config.toml
rope_fraction = 1.0
tie_word_embeddings = false
parallel_block = false
init_std_qkv = 0.0258
learning_rate = 0.00573
decay_shape = "linear"
max_seq_len = 512
max_steps = 10910
dataset = "wikipedia_en"
MLP neurons of a small language model. Each row is named by its layer, matrix (gate and up: input weights) and neuron, and shows model dimensions 0-63. Each number is 128 + 24 x the weight over its row's rms, rounded and kept within 0 to 255. A neuron's up and down rows have the sign that makes its largest values positive.
After each neuron's rows, "fires in" lists the words (lower case) most often at its 100 highest values on Wikipedia text that the model never trained on.

L6.gate113 [144 120 134 187 111 142 135 158 137  77 111 149 112 110 159 164 134  96 116 166 106  94 132 105 145 102 120 132 149 140 107 137 140 138 120 134 116  85  93 137 124 161 129 141 138 152  98 160 117  71  96 128  99 113 103 115 152 139 145 149 124 149 135 126]
L6.up113 [ 88 138 142 118 113 112 122 114 120 119 154 145  98  84 123 129 105 125 145 116  85 115  90 152 132 123 143 129 141 116 131  89 100 141  82 127 111 104  87 123 118 125 187 151 151  88 122  94 106  81  97 108 164 145 176 106  88 114  97 152 138 141 128 118]
fires in: "the", "and", "as", "then", "to", "by"

L7.gate245 [115 142 102 124 115 122 155 151 117 140  93 151 105 133 113 103 110 131 154 152 134 157 115 136 147  90  83 153  96 100 163 100 121  95 154 129 149 129 104 122 128 137 149 159 123 120 137 148 107 129 180 141 147 142 148 140 130 148 155  79  94 110 115 136]
L7.up245 [120 150  92  92  72 128 186 108 161 115 133 135  99 139 118 166 172 127 160 142 165 130 110 124  89  95 170 108 115 142 190 148 155 128 134 129 136 121 104 124 109 115 139 109 122 144 149 169 145 131 146 140 134 124 121 127  92 153 166 135 153 125 139 129]
fires in: "to", "may", "not"

L6.gate50 [124 126 103 142 134 111 153 139 127 127 114 144 143 137 111 129 114 104 128 142  64  79 133 117 168  84 118 130  96 121 155 103 136 183  94 151 172 136 168 119 142 107 125 153 112 111 123 149 142 161 159 127 189  98 102 145 140  91 148 126 147 123 134 173]
L6.up50 [139 162 117 178 131 108 129 137 140 105 121 126 130 113 144  88 104 152 124 129  87 109 118 123 143 157 129 112 139  90  99 131 140  87 126 104 128 114 132  85  93 146 156 135 142 124 158 136 166 133 152  91 131  92  95 111 145 126 144 125 124 128 167 140]
fires in: "and"

L6.gate81 [144 120 117 150  91 104 163 144 107 129 140 156 124 114 169 122 162 109 114 138 142 118 153 103 173  88 139 167  83 153 107 137 165  98 159 158 120 128  88 140 142 136 138 127 130 114  73 125 132 117 119  89 131 122 142 117 112  65 166 129 125 152 130 114]
L6.up81 [136  90 128 129 142  74 172 124 107 158  89 133 133 125 115 162 158 104 109 136 118 102 136 163 143 103 108 111 147 101 156 119  89 149 144 112 137 125 114 133 117 128 130 108 122 134 114 135 121 160 143 109 138 128 156 129  98 128 122 130 132 132 120 133]
fires in: "a", "known", "similar", "legislative"

L6.gate144 [151 101  90 166 118 140 128 143 159 123 104 124 124 137 139 148 110 112 141 157 130 124  91 151 124 115 171 101 134 158 124 114 136 149 127 135 117  91 128 112 103  95 163 126  87 152 146 115 167 111 141 141 105 134 153 125  88  87 146 127 105 113 140 143]
L6.up144 [105 131 108 125 127 151  92 175 145 113 100 100 141 172 105 115 147 139  98 115  86 136 154 122 124 121 109  96 132 138 160 155 113 152 145 144 126  96 133 147 137 179 119  95 149 111 132  76 113 157 118 131 157 161 141 184 118 131 103  95  67 136 127 137]
fires in: "during", "on", "to", "after", "despite"

L6.gate1 [121  98  95 123 110 106 109 121 113 103 122 114 141 107 141 117 122 119 168 153 150 124 144 122 117 121 153  62 142 125 158 137 133 126 148 135 130  92  65 116 145 141  96 127 144 119 145 129  97 123 116 120 128 157 106 133 110 105 107 164 101  68 125 122]
L6.up1 [156 107 169 126 134  94  65 113 153 153 121 156 111 119 156 142 111 113 121 134 161  44  99 146 116 136 140 150 115  91 152 105 107 137 129  66 152  96 122 134 134 137 131 116 104  76 118 114 104 124 152 138 110 120 136 169 175 101 115 104  99 136  86 132]
fires in: "for", "of", "by", "often", "together", "two"

L7.gate95 [123 116  84 164 131 140 186 147 133 128 117 137  96 112 109 106 128 177  97 177 127 120 180 103 138  94 158 111 187 104 150 101 139 121 133  96 129 158 136 139 149 126 157 139 147 141 129 133 116 126 159 113 125 132 106 171 119 118 128  89 134 145 117 128]
L7.up95 [ 68  91 156 114 116 117 154  91 151 162 166 134 129 148 112 120 173 118 154 121 138  73 128 130 161 123 112 112 101 136 129  97 136 108 100  94 139 122  80 171 150 137 157 108 119 159  97  93 124 133 165 115 143 135 121 119 137 124 132 139 135 116 120 111]
fires in: "to", "before", "while", "for", "gave", "and"

L6.gate10 [103 125  92 195 108 130 112 151 122 101  92  92 126 131 147 116 137 113 154 112 110 185 141 145 101 113 162 113 120 143 144 106  92 114 131 124 178 143  94 105 137 125 126 156 166 137 103 151 130 135 131 128  85 159 146 141 139 129 146  92 129 116 143 123]
L6.up10 [103  77  76 165  59 143 140 152 158  70 118 138 186 155 140 132 149 108 128 140  92 109 126 155 123 113 151 150 127 130 121 145 121 139 124 110 148 133  92 112 160 118 131  73 162 168 140 131 110 135 112  96 112 123 151 169 143 171 152 149 139 132 140 135]
fires in: "following", "to", "since", "when", "despite", "after"

L7.gate111 [ 97 138  75 126 140 137 125 149 136  94 157 116 141 139 155 103 164 162  97 124 145 109  85 106 123 109 157 131 188 143 140  90 119  84 137 105 133 131 115 119 160 165 124 155 133 102 157 115  79 120 136 150 112 167 115 140 129 145 135 128  74 102 158 131]
L7.up111 [ 97 131 156 127 122 150 129 133  69 125 155 111 137 137 134 187 184 133 138  96 153 100 138 103 123 124 132 145 165 142 127 149 192 114 125 128 139 121 104 150 112 106 165 119 122 125 130 169 105 123 121 138 142 138 106 130 145 150 111 114 102  98 107 157]
fires in: "in", "from", "by"

L7.gate23 [163 132 105 115 195 130 161 118 156 159  88 161 170 130  87 196 147 202 146 126 123  86  92 124 125 131 165 131 114 120  99 141 149 129 141 146 135 123  97 128 122 133 106 121 142 104  93 124 107 153 134 126 142 122  97 134 125 112  90 133 156 142 117 114]
L7.up23 [112 135 113 154  98 104 172 167 151 113 100 127 133 118 112 156 108 123 156 136 115  97  90 123 129 131 168 165 127 125  93 108 142  94 150 116  99 153 105 132 118 130 104 136 134 116 135 123 135 137 101 138 106 167 159 120 123 158 127  90 122 105 110  81]
fires in: "a", "mother", "next", "never", "received", "brand"

L6.gate203 [ 88 116 126 167 102 132 124 163 167  97 108 146 172 123 142 131  95 125 146 138  85 138 134 106 125  98 130  90 151 125 118 145  72 107  99 117 162 128 112 154 136  95 103 158 107 109 178 200 147 121 123  64  84 151 115 117 115 134 134 107 127 102 143 139]
L6.up203 [ 94 116 133 180  65  96 107 105 126 120 166 147 135 169 115 149 153  99 131  88 151 131 126 117 113 112 142  88 131 131 162 125 144 117 120 128 145 167 147 135 135 108 145 146 127 103 131 134 142 176 134 137 102 156 132 108 128 113  71 104 111 110 141 132]
fires in: "in", "by", "while", "for", "after", "of"

L7.gate143 [126 143 156 141 119 117 168 148 120 152 117 127 150 154 128 113 127 142 148 133 125 122 110 193 106  95 152 126 120 144 110 146 152 111  90 139 152 117  88 186 151 113  96 170 128  70 131 114 159 112 137 104 106 175 126 123 127 137 131 115 132 153 142 100]
L7.up143 [119  93 113 119 137 114 132  90 133 116  99 131 127 123 165 153 137 146 124 104 149 137 121 151 109 147 109 111 114 144 163 132 137 181  89  96 157 167 120 125 140 123 117 150 133 131  97 139 139  46 112 131 126 112 103 134 150 164 100 117 152 121 115 128]
fires in: "the", "who", "of", "which", "s", "also"

L2.gate9 [166 129  62 144 137 126  84 159 109  86 137 128 110 164 105 130 137 112 164  99 105 147 156 170 115 146 114 122 139  74 141 101 154 148 153 130 137  60 127 102 111 129 100 116 126 115 175 105 160 143 102 172 116 137 120 100 140  94 110 155 154 159 146  97]
L2.up9 [122 114  65 155  95 147 106 138 151 117 141 152 127 121 151 141 126 167  79 137  91 134  92 131 112  92 149 128 164 143 128  88 143 113 193 148 104  92  79 108  91 147 123 119 162 116 149 106 153 125 143 122 113 127 152 140 135 149 150 127 142 132 132 140]
fires in: "included", "such", "described", "via", "featured", "barnes"

L6.gate83 [159 147 177 171 118 109 150 140  96 136 108  63 129 107 144 166 164 157  97 133  85  93  77 121 167 100 109  71 131 115 149 110 110 157 119 157 137 101  90  81 117 170 144  99 127 139 160 175 137 127 149 124 140 109 113 159 133 144 115 100 141 101 124 138]
L6.up83 [102  67 111 151 109 115 160 114  72 121 131 101 132 152  96 130 143 146 149 115 132 146 102 103 165 144 128 114 139 149 130 131 116 104 158 151  85 187  91 137 120 143 127 114 153 119 153 150 115 119  91 144 116 170  84 172 102 143 117 132  89  96 142 116]
fires in: "and", "other"

L6.gate154 [122 132 115 174 122  84 141 108 128 116  96 143 104 154 146  42  96 114 151 134 153 115 140 116 139 160  98 145 127 143 114 127 133 142 112  78 135 108 148  99 100 123 136 195 122 102 107 134 135  99 140 146 172 109 102 131 119 169 144 113 146 124 121 147]
L6.up154 [117 150 110 128  89 154 123 112 155  99 120 150 128 124 163  87 196  86 138 144 132 165 132 142 139 137 129 140 124 131 143 118 121 135 108 182 115 101  97 129 120 100  81  79  93 121  84 180 161 116 122 131 139 148 133 160 158 110 151 142 102 127 135 132]
fires in: "that", "who", "such", "which", "although"

L6.gate58 [101 149 117 143 175 116 170 150 158 103  98 120 108 148  76 149 140 144 183 146 114  85 126 119 156 107 134 143 132 134 174 136 108 120 131 115 167 157 164 134 114 127  84 141 100 150 127 147  99 106 150 109 109 116 134 146 128 110 109  96 118 136 131 106]
L6.up58 [140 124  93 148 146 113 200 133 136 105 111 108 126 128 110 134 180 166 113 127 139 120 103 117 146 124 133 161 133 115 133 133 107 133 132 131 163  87 104 135 159 156 141 119  99 124 104 119  74 152 143  99 134 176 157 164 113 167 180 147 174 155 156 139]
fires in: "a", "his"

L6.gate46 [105  91  97 111  97 124 143 137 160 129 122 126 151  90  78 149 148 128 166 133 117 137 144 111 121 141 198  63  92 136 124 169 109 124 161 130 123 111 124 110 122 133 119 124 126 146 121  99 127 126 121 117 163 132 121 110 115 134  86 130 147  98 154 104]
L6.up46 [150 119 135 138 144 132 146 190 149 126 125 175 119 163 138 122 147 119 125 125 128 108 130  92 142 127  98 118 123  96 119 112 149 142 133 127 122 154  72 118 162 129 151 109 166 126 130 169 132  59 163  73 121 174 123 129 142 102 181 105 102 132 132 121]
fires in: "by", "within", "to", "with", "of", "carolina"

L7.gate151 [138 116 118 193 122 119 135 137 180 140 157 137 127  96  97 122 133 113 145 158  95 114 100 119 104 136 147 124 150 152 118 130 140 119 164 164 112 100 129 143 134 123 169 164 129 115 182 148 114 128 171 119 112 150 112 107  98  89  76 117  90 125 137 148]
L7.up151 [114 110 148 151 118 117  97 132 124 127 133 109 138 168  69 172 136 136 106 133 119  72 153 123 178 123 111 158 103 129 125 152 135 106  94 110 136  97  86 123  75 133 145 173  94 135 168  88 137 106 151 134 135 102 168 115 106 140 115 158  99 115 115 121]
fires in: "the", "and", "s", "his"

L2.gate180 [133 101 104 170 111 112 140 154 152 139 105  49 100 157 167 133  94 161 137 141 112  92 132 146 128 136 173 116 159 146 160 119  97 115 102 153 124 149  94 108 155  99 135 124 165 135 134 138 138 120 127  91 140 147 138 161 125 100  70 157 149 151 137  88]
L2.up180 [ 55 125 105  78 131 139 139 132 116  97 122 115 146 109 130 148 147 155 144 125 119  78 137 166 130 150 149 144 161 155 136  61 157  84 139 160 130 125 145 159 141 128 155  96 135 157 146 151 120 159 127 121 126 121 172 178 136 122 118 103 128 113 196 106]
fires in: "after", "before", "despite", "following"